config.yaml
head_dim: 64
norm: "layernorm"
tie_word_embeddings: true
init_std_qkv: 0.0179
learning_rate: 0.00925
weight_decay: 0.0
schedule: "wsd"
decay_shape: "linear"
batch_tokens: 131072
max_seq_len: 1024
max_steps: 8095
MLP neurons of a small language model. Each row is named by its layer, matrix (up: input weights; down: output weights) and neuron, and shows model dimensions 160-255. Each number is 500 + 50 x the weight over its row's rms, rounded and kept within 0 to 999. Numbers have three digits each.
After each neuron's rows, "fires on" lists the tokens most often at its 100 highest values on Wikipedia text that the model never trained on; "fires in" lists the words (lower case) most often at its 100 highest values on Wikipedia text that the model never trained on.

L3.up1243:475562545543540468488561426545552509575461491425526507450406442511510554471568323444499445459469473576489493518550499531535545565496459471428488429443477439512412451522467467495562580425536456618504525484546450542413498498444529572563496503463449502460462528444581544646490483425526409459
L3.down1243:470487519422517527581540459540575447538515560579568482460456446518415593507423509416522589453478514509465495477493518560434465490491466557496478478478410485464523460422439490529510556543551548468407530466415465460498525409516474491518531548550503470495588495457482530508478479387534528464
fires on: " that", " which", " this", " That", " This", "econd"
fires in: "that", "which", "this", "what"

L3.up2468:445458593512522457680431459505476519572518490509528508485532478473560534467499573506477525499437451449513486465489493482563552501516499501528526528467431410437443391542484501520541571511567468507519570554556485491523534402510572496603574499497515560430366486463529551550495446591483451499
L3.down2468:588569575540500528546495506435429420489590497513494410503491472537451466584482442482542532456488591450529447559533517478456442509504455504450501540588545520539498496513577576541484474457431433448491462470486530512483477357520464471458498453485607431566495505570516567522521524507485480487
fires on: " of", " from", " for"
fires in: "of", "from", "for"

L3.up1666:483524590613488504547596574462440546530479560510577505484482484619531618432552403576608500495491538491541475475445447469469528521512497480572416433490434396495490480610541463479503527497570464530497521623450487564540441482462537447566476525505564463497491607490506541583492495592538421514
L3.down1666:509470517422448387508464473486534462524520521430500440495395579615398575512469452495536516475449505484512508571574438489525450449427431536445482407502577411489357566445494412514563475522423549550413428432534526411543493546487486477529496496522475441437511474551504568464488538533535437547
fires on: " 1", " that", " each", " That", " every"
fires in: "1", "that", "each", "every"

L3.up1955:495466505540416562500480579457459504523438451521510512562570421569501589478493452603518455535500469463487460469442542515462470465389479543516538479432526605467440555535437454426520465563501450545391586441492531439576555455522531444497454485500482528558508448538518529473490500575507448508
L3.down1955:483521494590531519486529557531570449551452460445556523548550498494440559454534512524487441583515540509556492582554559376459480567506509408471451565472478568545498430517570537542558509551508548483485457533446518544439517566373498460568420509523594446526524512487499481562546518480461438554
fires on: " to", "–1"
fires in: "to"

L3.up2460:509472464561480395504391505453566455536489452664494446530422459527515495428504415548519557570558580476530527439499552481456454456531431482562493386524431558429585487468524495522522550566523403488472482499624438404531542518535562578454545562482470432508528528384588476503481477498535455463
L3.down2460:556431476522529508534423563541478421489429579468474502481475525527479602532515534505484518505453457513485577461550414461468532440562511516462482539539476456535569531501510467527431541531494386400508473496511476406522526545511476404551516489440503446442557486459533490397556504505494551516
fires on: " can", " may", " May", " long", " to"
fires in: "can", "may", "long", "mayflower", "to"

L3.up1835:547495450462420500424499579577522475562520426443547440488551467497400518427457501549521396425478496456495466452508573484579408442520482522510506549437480423509526543403418532483446565541494531469442524568535510498396501492580443497535544460557466524494484476559492517480375534442436523510
L3.down1835:496521491496506525424470471501540576527503566509528458508546500474487450516616442487505556511464540477556420576471485395493473543463500470430472577557533507574462506515532509394472474566477470526552587562543530527449561553519478503469506573523422565515493576450504518535469558434500530478
fires on: " to", " into", " of", " from", " become"
fires in: "to", "into", "of", "from", "become"

L3.up1550:581523525467516429577597525554404512523506518517403523505481473514522467487510477539400411575508591375549420530391509520568461448442530492481460473565548462419530447523514484430456437467445493479389511444475449451455488469516542491536507459505516525487421529471585505510520415547525462550
L3.down1550:501601540457504455446409474571512460523539467470471517610471502472454537427485588468517428552523502531481541520551505398519524509542575532561487584470500484507487466586485471509428550469441448454456573544505423523450584524515549532598488567574409481550526482495500473497578521512425479435
fires on: " of", " and"
fires in: "of", "and"

L3.up1591:494467436519578534454499385500499487521555502492432590519530542528464528411397461529586463562457467388454497509464379464470481472578418491439531461484509505446497469519564507510469466461475567567534566436461502557460545467491583443528545452563579400516412545437596555573412448526535418530
L3.down1591:465531445587622498519453484420504484455457552556494465553522534570476641478469571528386526611385503521440511610474490605603587493580524521477421446471479503463569558478508521499438476481398455548536483443461451428441478468465548450518458482604531460537500413448506572500596494472537557578
fires on: " for", " It", " For", " He", " it", "It"
fires in: "it", "for", "this", "forbes", "sheela"

L3.up2604:499561475535502421638534515484472512523597620587477566502510502450610484434555541424594464496591487477473494447534521472449459524420482484579553449530520578422458520620554521602570592463539578505487482555488475481533533524505441475534438460536494512587483534461500457467499534521475442532
L3.down2604:568476455526585558508568549559452472453443633552462495601489580487411485599538521498553594507506477477450462556508508487534505377471548466481470424526474548522606525435490456534422488465458464450455590509462491513510503480595539457475503517529588493411559431473588552445459517555499521643
fires on: "'s", " its", " his", " that", " it", " the"
fires in: "s", "its", "his", "that", "it", "the"

L3.up1624:501469497455448486578478528520490484595511565592433481476513468494518527403535506543493568549569455487481533478472507506521474596498572519444507489461534440529417469463520516541540403479504446388576459517594495489480450522532494501511587457480556520585401401432451551463507468391569537548
L3.down1624:514631504531523603381496560456496472577501556491454557558485538577552447518457470593523496547495462615554415421478496521537487422495600586466490463465428476451588431470540417490383535486546497569501506552494463484479503461521561469527519540540507497472581479464456482573580455398506565574
fires on: " its", "'s", " entire"
fires in: "its", "s", "entire"

L3.up826:551521533480379483537563504545515397399447542434538556485555497489498527505445583519488471567574485473496532425524506539548539510515467518431493510532455446501387469420494571540442518426572517535442520466476553584549552537439498468621519503498622478533469512451453480468495452560548510479
L3.down826:468534593488468622514519380474564463407573521592511513509567487453484555466370491524541509428460465535485450527465451524485518529564486505497511421486355479542473393487489537475574520585549567509646538511554484522507563523534377470572444542558547398437498543499556527522560502485516501418
fires on: " while", " when", " if", " although", " that"
fires in: "while", "if", "when", "although", "though", "that"

L3.up2755:530504524476575446536576498405536531500495462515536570521557466519467625496564429495552449443523437452511496540562453498453563560481452524426494534468574460461548483623486463408523555464576505435514513576405416542553519465529489432550432450525420442417510510442519464448440541548445501506
L3.down2755:565481518507474510574556481478522562506494453497433475526420507456568547391477517435496527484515511534524553461482466497532469494598543528486564510481575503471478466504567567504482488446491459454492417502547428450586548459508506622492426481523423519466598514458544539559629526470469506523
fires on: " of", " and", " or", " between"
fires in: "of", "and", "or", "between"

L3.up2123:452473521466531448498485465536550535508532538462552491442555526515447531446482558546508554463454496648522585559501418465464549433424525569484499491486545378514497517465538447504501525521440476549451459561449426425469465532528415519512617410446531437513475461466475556581543573620549494469
L3.down2123:453577478428465496581543399530481448506528499510556527456549598487456525377501476485459550489454420459431499462567489560429507419523571529485597421473515470435516491457517564471440506582459508497440521533553390483566486521489498543501506511551583413440547457499545517503459556558542544512
fires on: " It", " that", " it", " only", " but", " song"
fires in: "it", "that", "only", "but", "song"

L3.up2304:560479469422412407493413527501462443618516490459410439486432501501483504343470506543463503440523459474471537405472615460526523506502482448426469566554562404563424485412532581550539422506488528514537514497492538507563537495491549446414440437513625580468488474490415499467457505608393524553
L3.down2304:484465504446529410510539546464483474576492582489347572463552490524463480614500597497533519452610551487464418516444467488554495444503479590548504536490550572603419509501570546571463470504514481493506499494433501483508443391455502496550522472455578509484490509459470504521451425520494509569
fires on: " also", " and", " with", " then"
fires in: "also", "and", "with", "then"

L3.up186:527524408555455581493526491440434454540496500553529533466476558549501541447483510506450533505484454524517518473378531449480499505466528520540482398497563455487380537552496475479546500530477416512586489622571484419454424513536431435517605473544542436482504511479468484449463552520516555484
L3.down186:487488495494464549537431547495423457417461485558428519453590576455394443532429500552477512456420510543491526471505572415553440464396517499450477469611476553403448452462508613454462508514414640555454438494536623471518518485444464453470555597508511519454498397490534518480500545477442467469
fires on: " the"
fires in: "the", "his"

L3.up924:551481450502477515512476517448564455512524494434459520529415469467535535501533440480489454482473495490534473483526485462499502429591427517456538539540519388527526444512478549452439460467456506568511502459471438475487499521542441547548552541548609607535438503521437492509347520551579589508
L3.down924:468569558511579463602570462467439540536477600547529457590582566406530478454388428537557498498507507519523487491453537591546507502495459573461588564525524588537560454664479499476520566527455488438569531478409521448472517503562502515457482541426535516582499427533481537479497531569495518457
fires on: " of", " to", " from", " inside", " normal"
fires in: "of", "to", "from", "inside", "within"

L3.up1380:483504541508495373579485531496536499526536416530561546507504545544534499550444481496572491493477506490563482478463554499508509517521514509483474532440545476507439535514489418469504560455554548564435493487433434461487482490543494451467494531580519531504547537414467603482549510509596440530
L3.down1380:560450478510453499450431487565565564447557507521511472516561444462500425511470479526531539515502635553484513443561384471520576508548392436497528469535445404544439378511445526538583522560450523488491504456546516496563454565486530558521462537536480578482477469481499506527460526505510489511
fires on: " and", " but"
fires in: "and", "but"

L3.up1878:575469498433487550469459527561485446530535407453433469588465552554410563497491509583431498550496489426516491542535461424570576508549446521515467450578527503447538486474478451423452504433456457548578508481507493625503554526571496460560467472526513530517431474509468493501523609454545438431
L3.down1878:530511513455423511520535570472508367478480579512434503541527453556530413483460456551448564335560533532503510587397543488536478523539595575536459449505465517567451470514564548477558535549506556477432570542488545560548462488440515502515439526564488472529501508559504482451483437427484478553
fires on: " place", " to", " of", " and", " with", "alt"
fires in: "to", "place", "of", "and", "with"

L3.up631:527496388578496489508476397418461478499483532454420496446537512467564433474479484429494555576465410477527511678443485543510471430490395504576495490436437499510408444519481603509494576529417494496570528445517521469489544600498536468446462578567576586494549600496512477460478503508477484496
L3.down631:544563436586494436427491497511484472585480536519424503407569557500554506488435478550412570474462472544479457604496391443554549491466476564549478475464513543477530397546437510477443483527432439470533485470433571487458534457517450502416422487525503544498609494482563498487508574483396487498
fires on: " his", " their", "'s", " its", " her"
fires in: "his", "their", "s", "your", "its", "her"

L3.up2257:549487520489471435427516605452602483513547433482568536513439536514448490426509489376512539405583460505498508505438509544498486641618608535375442520537484519520475484472477383503475455599573517461497479553477482526525400604553549510532413493505508519404513542541520477556464417349510455544
L3.down2257:525498455472570435546440550373517481509508578517534529520517453517597449482519547560414435461497526529479505606575561467544463487418398474501499522572517554527484575440549605474543536466492462497520541515419533468485461520454404534585476529476454470538477491509456495459472520511528466485
fires on: " and", " a", " then", " of", " deputy"
fires in: "and", "a", "then", "of", "deputy"

L3.up1767:484444453479521471458514517519530530486488507532621448454623500468550507539540493509461441424425464433497440520531476509538607596482408529518464517512449452510491495452495557515490527518380558452568591551541514650453604575512499495556472443472531429414537520527489521454470520489494551536
L3.down1767:513489496514506585502533461549462448535478459445459481561470465451473409415558513479598549539541539502521576511499494593502464417434536477607573572549466516424521389523521598456544498542549511405583493564517475511449409467469440447479521541464501515456567478613498513435491476525440484463
fires on: " of", " to", " with", " in", "While"
fires in: "of", "to", "while", "with", "in"

L3.up1880:503484501591470519524551372525601477548540531537451482540558648499507466520560466489476589565514528497449596451385522508477505477560485510621497502483480438473379455587591484485424530537521435526582550525558469572556528479428612515490503480483490512464464504446434543534489456427563452527
L3.down1880:484512608470512474472500444497496540457435465539435458536592552535526479503543528490432546536455450498513533486464484484449494482426542493510486493515463588478540417414545538506511563515541542537536474422539574489459522592477462432481397511384589470491526493473511468515539407483563498539
fires on: " it", " It", " Team", " York"
fires in: "it", "team", "york"

L3.up975:574513432497542522594493580431473570523589408496468434601555480414460541483527398536609508518354639466531557452509505467560507484499529579406419568436608499529463522357432505481470482472528570479527514469368460479454454589543402465498471465531535533486456503407523457491510552477498515427
L3.down975:461568395472539546466462517503471541484511417451530492520474499419427467531541515480577575503517550543580499447575473500508483519383520494431454485490457509472530492463521502536431460547445516538511453471488600568499518498442508465572478412545432560492492476480540500473453467632436508537
fires on: " left", " from", " to", "z", " Central", " outside"
fires in: "left", "from", "to", "outside", "central", "west"

L3.up780:453447499485419457449436545451543526499560509540530509481557513524498415496476463479544508457514552489546438465491388524536451484467491483585443507476490537467468456497531505485494472568532522478527470525530506470513555579513530545508424500461512534451532582540617548491484557459521524555
L3.down780:529540511376481547503552462443428509476355496476482500501492520453567547576556508554477541467483427408505466529526533599496512457500545488563465462470479447492529477533512585525487520567509478546510437522593484564396428557497580504516424562441523443546506446407485428432435521523490480490
fires on: " as", " by", " into", " of", " Man", "K"
fires in: "as", "by", "into", "of"

L3.up367:556495542569461474480513495452563437536491485459493553459505507515493473490587554391508489542499520447486537477510529444550509499489567577531508390461528415523472465501432529528545467462539447486445550532616484482473566549538521477471466512530640501409457597410452477524504447557509517540
L3.down367:501528525418568564494465503463561560538474514477499475453572524498446517451497535444432600481480428516506494530540488419505465455530345495485484490529526537504568396476503504473465493514427478446504515533505427535544507426510479448506503480405482456569418484562470443490549503566488481547
fires on: "'s", " his", "ed", "er's", " father's"
fires in: "s", "his", "these"

L3.up710:448517502461527452543518541395440514507401579493516588480455548503488511464519388549508520491545501489563371520450460522532611448483468542543463491547519457493438492513480530453557475460509487470533530444469454430502449483450493517573461422486511451529486482482501478524468476585469538496
L3.down710:511471555520417485522452455567524497442559480551563467512510540496561510497504436480534521467509476561431559534496520573501568546501569624482447464532545444431586490453509482445497499491461537423466503486468618501461488492522437591517506536542491417563589473475388562502438449513417449438
fires on: " The", " which", " how", " New", " what", " How"
fires in: "the", "how", "what", "which", "new"

L3.up2822:516476548521452536542476473559473586437469505540439509354487475582482514555517549526435538538428597455474512564389452553557513479618513519500495477472499467489480455504530535516479582423424517495515520502522456443475467453534484505515528428576473543449485594545563501414518454495557506467
L3.down2822:474455516574526356552547515522546492557467476507467434553427452482572537454502527445535550508503547539417527483496548552479412451504489452480481399477550585441443563480585592522417457504493487506481482454469458608469495436523491525587436583545528434466455457476540527592393508447456424478
fires on: " who", " which"
fires in: "who", "which"

L3.up379:473548539501444495531544482405434625453447589434443535520534375463473490506493471443439497509516457478496466546500425533484460455446454415490505454613461506529581489588510357509547543447595468461486468500429447552536392477522570527431422556445447402468519502523517491490512560555466462407
L3.down379:611468517442513510487417601532497454526527510530479469371472619501478494487481473450511569477494487477513499425599523544536433458581429486540469485515562580462514468477470523498505550546445494466484530414631534434519535457530497518528584565434488599539587491423420541454484529533471416538
fires on: " of", " along", " on", " in", " through", " each"
fires in: "of", "along", "in", "each", "on", "through"

L3.up2570:503447447440540498503589544480608477538519497452542492514535497581471554524535548444498477536525443462514463462413555439579490473511420561441444556478524532500515449513394493447437503542550436430507500585584496424511575433541473511479542533562458494441556485494458427431558494471483513473
L3.down2570:352586535561568516479498547487524584563449473487488493493445485598503543524466448500546528514475318420450532455498493480479465518535546499483552513543549495531462506499518564490485557386557483479482497531526441475451401409564466380540517516558513546529527495452400471554537511477469572485
fires on: " with", " between", " to", " by", " both"
fires in: "with", "between", "to", "by", "both"

L3.up2495:513475499538542504466464349494554504515464539548459532515467477446565536478581447472496491467449529551487561577496517485476522386411511558451502511526469410510491475420421506506455525577520576468554562513479510609486533480469479480488548484490509484605522462475522569485572601463476446525
L3.down2495:505465495492500436502529481511518594557474493539466442549470520409485449559561425489489440541435454513461466548563529432469536436470456507489531442475528384493438514486487409490586459594432609546508483483495498520520446468557493519544541482471543486547522507559432366469388603479573471481
fires on: " United", " of", " Mor", " from"
fires in: "united", "of", "from"

L3.up3007:487394501506455541549509511471435479526455472529575534584624568418444533485528533412520539385518557547485556584428495469516470469554490533651497526573546417556500448527463437504434471392456415457487497478506451480453617489520487402469471568500521526501577489570438498428488459434555529542
L3.down3007:517523472457552546496541449548488471430556502423457499470501526413566569485513489609542519465543456454485508532634480563625582546422546483498477525463474449534472510465461603593505504527499503544546537510518456475572577493446496470496423596392495492568445477576473550507520448467478510472
fires on: " a", " of", " in", " an", " British", " under"
fires in: "a", "of", "an", "in", "british"

L3.up1430:565498465480516573523519504561476434496488462401482446572491420545484444523470533483545398532565516427537527518532431504550454477507534571487585543472476512425447497472548567525517553539494562473446472492574455483483415475539392586435415479508503559502481425424597435509503527527468493472
L3.down1430:517560527491528544433419539458484426525496527504475466471423420517522504448504507595556519612489462483462551470584464477496444451537575421465498534446465570486532395445545589503550467565489515452552494392406405566504438438440441462505450518476475497574534504498514465475603579578546458500
fires on: " all", " of", " at"
fires in: "all", "of", "allergic"

L3.up848:545502485464506443564514486453510418441481571464569428383544503566446478462522578472439473481504537479518452510460478468518461508523518520461526430467478515464433608479453444414466537542575485463411518535459548523464528522527583453514508412533502561473558510421481476551454464474494613431
L3.down848:591500470487521518552536583536550499465504503518574481576486499504503504533442437522426529434437562408461449508582498512559469562539481428509484475517394551479556537544499503456580538584524395431514525501474440531453469417595548467522571482477539560387397421507394545505515486407505439504
fires on: " and"
fires in: "and"

L3.up2636:573462438487460529519495428461610531436573513460484527493552526541516502435530511437501595542598469447552423558518569545529576526486453579467449486530442518571414416499479493478485485419522516469558501471561518575584496532455532541543577450521396594495463521526546501547546509475531596536
L3.down2636:504461393440490487485483540632526528531529517498494446560630577543493529505530445527573606421431566496464465526487537494498455527491472460483521477468520606498517482409461496467556562524555506511558633428521530481431507490529444440477558472489459582543467500447640425504469460538502519421
fires on: " of", "M", " Of"
fires in: "of"

L3.up720:510487514460532581538480492433514513473519484464508489475519467492497487465507487535629477516480462426497544657358456472598558582526481469473513482531481430554407418516458449500496528469471428481496465499504399567504563506500499646571532437484530560494410516514471573485548480533408474471
L3.down720:481517499445511571471465344563565426654522534494552421557512526525596534452435624569503457421477369514439461574489559513489459504587445474527467471484521553557559442480432519432506507593539462445547487489532484622454501548533449520501476528500414496582519512499512611550521374522459423441
fires on: " for", " of", " from", "ed", " For", " with"
fires in: "for", "of", "from", "forbes", "with"

L3.up2294:553496458464508458452529412480597454512442524425584475464486472523527492390517550452579378562452497465536493414483477515539540497567470621520363455512490550482434495552480576553487540509589433590515602422519435540564483515507478597467580444616545515557479467425379542467402557556430506433
L3.down2294:563525437514506465525443532494456468520587610470561505446539469477473466500475445503492421455491577521457424500461492583550406549423583436499612509494489487557579545551428474446455505394489431544521585445541477455535456567466429512505506508469577514456456482405473478441508532448423505552
fires on: " to", " of", " followed", " after", " accompanied"
fires in: "to", "of", "followed", "after", "accompanied", "with"

L3.up656:444431538565453523459470539593467455540448483487486476505510532587506552468459441568551502503508480555533498449402413525453495431469482646535595484439552483547467581522498456494508421519524479548448455569566442463515488482504520484581472505515409504514526531517475432457512468472551439417
L3.down656:482515511425510543591543541462603500510529611556465455559497600575451559466558457526541575549410566576418467439412452559434461452510475527532544553501454496485541577499555604530471441554529507503545491428474400536420439438564509463444401473495591518417580488527505556577532493460485502513
fires on: " It", " it", " that", " which"
fires in: "it", "that", "which"

L3.up2016:647490500451447455600407510656485448479464446451451421475481671490548492513459451512536518530475512522518549418504530475530531429502518485481525556488496472596398505510504497575430475613436486479473542574449469516498466413511392537457491409450468478543496475507568431530507379480456492577
L3.down2016:570540493504625525559490557489501554544522479523464566468546508465520440586548544572471521541425499564497455577434570403524602609471393524522539639582485548468537491539466590498486555601538473522465487549578471563436442458488520475559539508503541435452468430497529522411551510497482521523
fires on: " then", " and", " the", " as", " be", " (now"
fires in: "then", "and", "the", "now", "as", "be"

L3.up470:521423569506412540388521493432419568558527530495549451540537439524525433508467472504538543479583428548501475421435525505451597445454480493488569515512497503535534577491417444559592538518483499464400433563485503513561541485417515472527484591494564521548472492460473536489546451557594482535
L3.down470:495565443435518508507600509518477452408480460543478499542517522395437493473517572521519437385450514484499535478640590487526588381469380470396472471545463518520484543539487568507516573519531505446577516460487530515504510495429565432535489493471470413529551451483511458479441509536473506524
fires on: " to", " on", " that", " for", " about", " cont"
fires in: "to", "on", "that", "for", "about"

L3.up1339:537661597493465544528533507468481498442559541446501436578516508489521460569522572504483417549517575528500509478508524488589495572442426515489524498527547468493528519504437470400488539504437506560495472568540534519482625528583509486440431437551590589531554505399455520521468459496492538410
L3.down1339:492611512472519490535515535500442551588453479495590584527478446496519477462512516534451457423429485427496556485475545534553435554452583571539565495482534547465545495547455597511477425559475455536451508439431507503482507518531444463459515560604562427475559450469566458493424451514519518492
fires on: " than", " like", " to", " as", "ic", "ant"
fires in: "like", "than", "to", "as"

L3.up1542:540487484564531470518418528411469509469436552563480487474451472538477523487520516373542481512549465547490492606525512538551470559476383509482554447457474527575554474533505429448507452557597456462507455507526483449458468538361545494445490461505496530612532591509477466426535525592625562446
L3.down1542:414462598451495526524546495499563517411510407566528541498567548424516391470511444550555516417475577507451507548473478567445499471525447536437451483483516447466481505404463629508504415601569455494549487511460511481507517448494418476616517507407481498474458562469467461523445625422378531471
fires on: " in", " of", " with", " within", " around"
fires in: "in", "of", "with", "within", "around"

L3.up670:604478537491476492542523479544496570507560572520428540556534485456472517502520420500524541527486512451462492589440552491493512485516559469489426457425517589486488581581484526474451459584516582545517490555550467584577498538516499454556414551487499550549458562434581526467455505461515460555
L3.down670:423477513430542469442422500486485564429479469566521445526551549476544387544535569600442531476409521576520528563470559480511499518424502429518419514594403519604463499477547569558498501468526545513511489500540478547434537533482437471467421509451571551514481435516545510599500494491471574388
fires on: " and", " of", "p"
fires in: "and", "of"

L3.up211:582487476421488498536496467531553494513448544475592456526514567536502512508505534590389433413468502557489582546492480460513498459635461578539478478470543421492474496478499555456518541498497500452519495392529528559460591583484544502497508496482469556583505473446432565423451576511429439401
L3.down211:577566529445566504568463506486473459555545567517518472585466555485476486503598585605526451407404541473528430566496464509503452512381473564574514503517473518437516537458495490551487404453512433518528513485489503509524444489425474549487535490535473560483443445511478536552526537401419500479
fires on: " to", " with", " as", " than", " of", " like"
fires in: "to", "with", "as", "like", "than", "of"

L3.up2611:508500548484451515516480510543437418486500438436463506498524501483480462563522423429417454427530409438494469546528543541530569480550458470569501606554487495491497537352477583421531564518471483470452547581493514489475557499484526515479596491527390563562433489464556601459470526504480464544
L3.down2611:511421544509480520409463556503528437577481419564410487549520488488506506471513443503499508511434493424497430522429544458466498499468462443383483588451528509551549603445505551495420535492527514476511495586473434498440429521498572490492494565526472538557582422479394524396492474476470618541
fires on: " of", " between", " to", " into", " with"
fires in: "of", "between", "to", "into", "with"

L3.up1258:505482564459621478482407440576570547574505527479458546439440498465547475487493518617458451501499590424454497498439539408498510486560480492443496483573460464499534487564526480535536574441462458563476476548488358535524501428490567493484543507619439415530546488425411527462447512548505502578
L3.down1258:535531438437352478513533519486395534508459490439434467405510482444517571423449500450512508515526492625465553432467507561495468389505500498499495552615504488472445441524521598398496503482489461494435618488471486409525447481563419491384479515464452512516524505527383486593521512523527476548
fires on: " of", " (in", " entire", " among", " behind", " between"
fires in: "of", "in", "entire", "among", "behind", "between"

L3.up2786:501551524527506488524435384475440512533559431588472506532523433548484434486417608555474539485572545480537591428488502537550516559504504524505370555419434490494564578544432536532582520491458448482387597536524509538537534550520546554503520524573444474538413434504502512488555526566491529565
L3.down2786:549450543480601521520576530500519494493564519465479518419535474443542506566567454522528516547453529530447486546476468495426486589546551423542594500545571572458542479502533549467484550562477529491533432473502462548512461461473444538463423493471461477475527431553458469424457470411393555472
fires on: " of", " as", " than", " to", " is"
fires in: "of", "as", "than", "to", "is"

L3.up251:533543487455467553549460451439490440580518499460478501391483548582485482431489480450514448445510564486451570484470555577585525573449443489414443581428585482485450492486531540479408527459546472542418522583511519554561601492490538476467478539494526519628470464512445571536432482441494517492
L3.down251:563452550521487498569500520564489505608541536533556420470396477538505459465468558468405555408598478502555475493542524554524466468542505554541546469447438535580494633500545521499467571473459556535472452447479509484504477490584476613494553498503473425506501482519503461534563494482471501536
fires on: " and"
fires in: "and"

L3.up2678:566524453485430500473469563524518425518505471420509499507506519581619408447579515494503489490474508500465486439562378483479485432423387516482436344452642527549488395400474498497485463547518555477410430496511512414484507516454508494477588454533522409546510567524585491575538540501384465489
L3.down2678:535501574575586480461496505554472479537464578513503557459464529555426505421411463509510541577549358454561528528474538502401500475524611479511560525524421491419524532518473492584505531538522490515509504493578473446544480537504495502559533510520500431449561472537473537504465497457549480507
fires on: " that", " similar", " to", " which", " by", " such"
fires in: "that", "which", "to", "similar", "by", "such"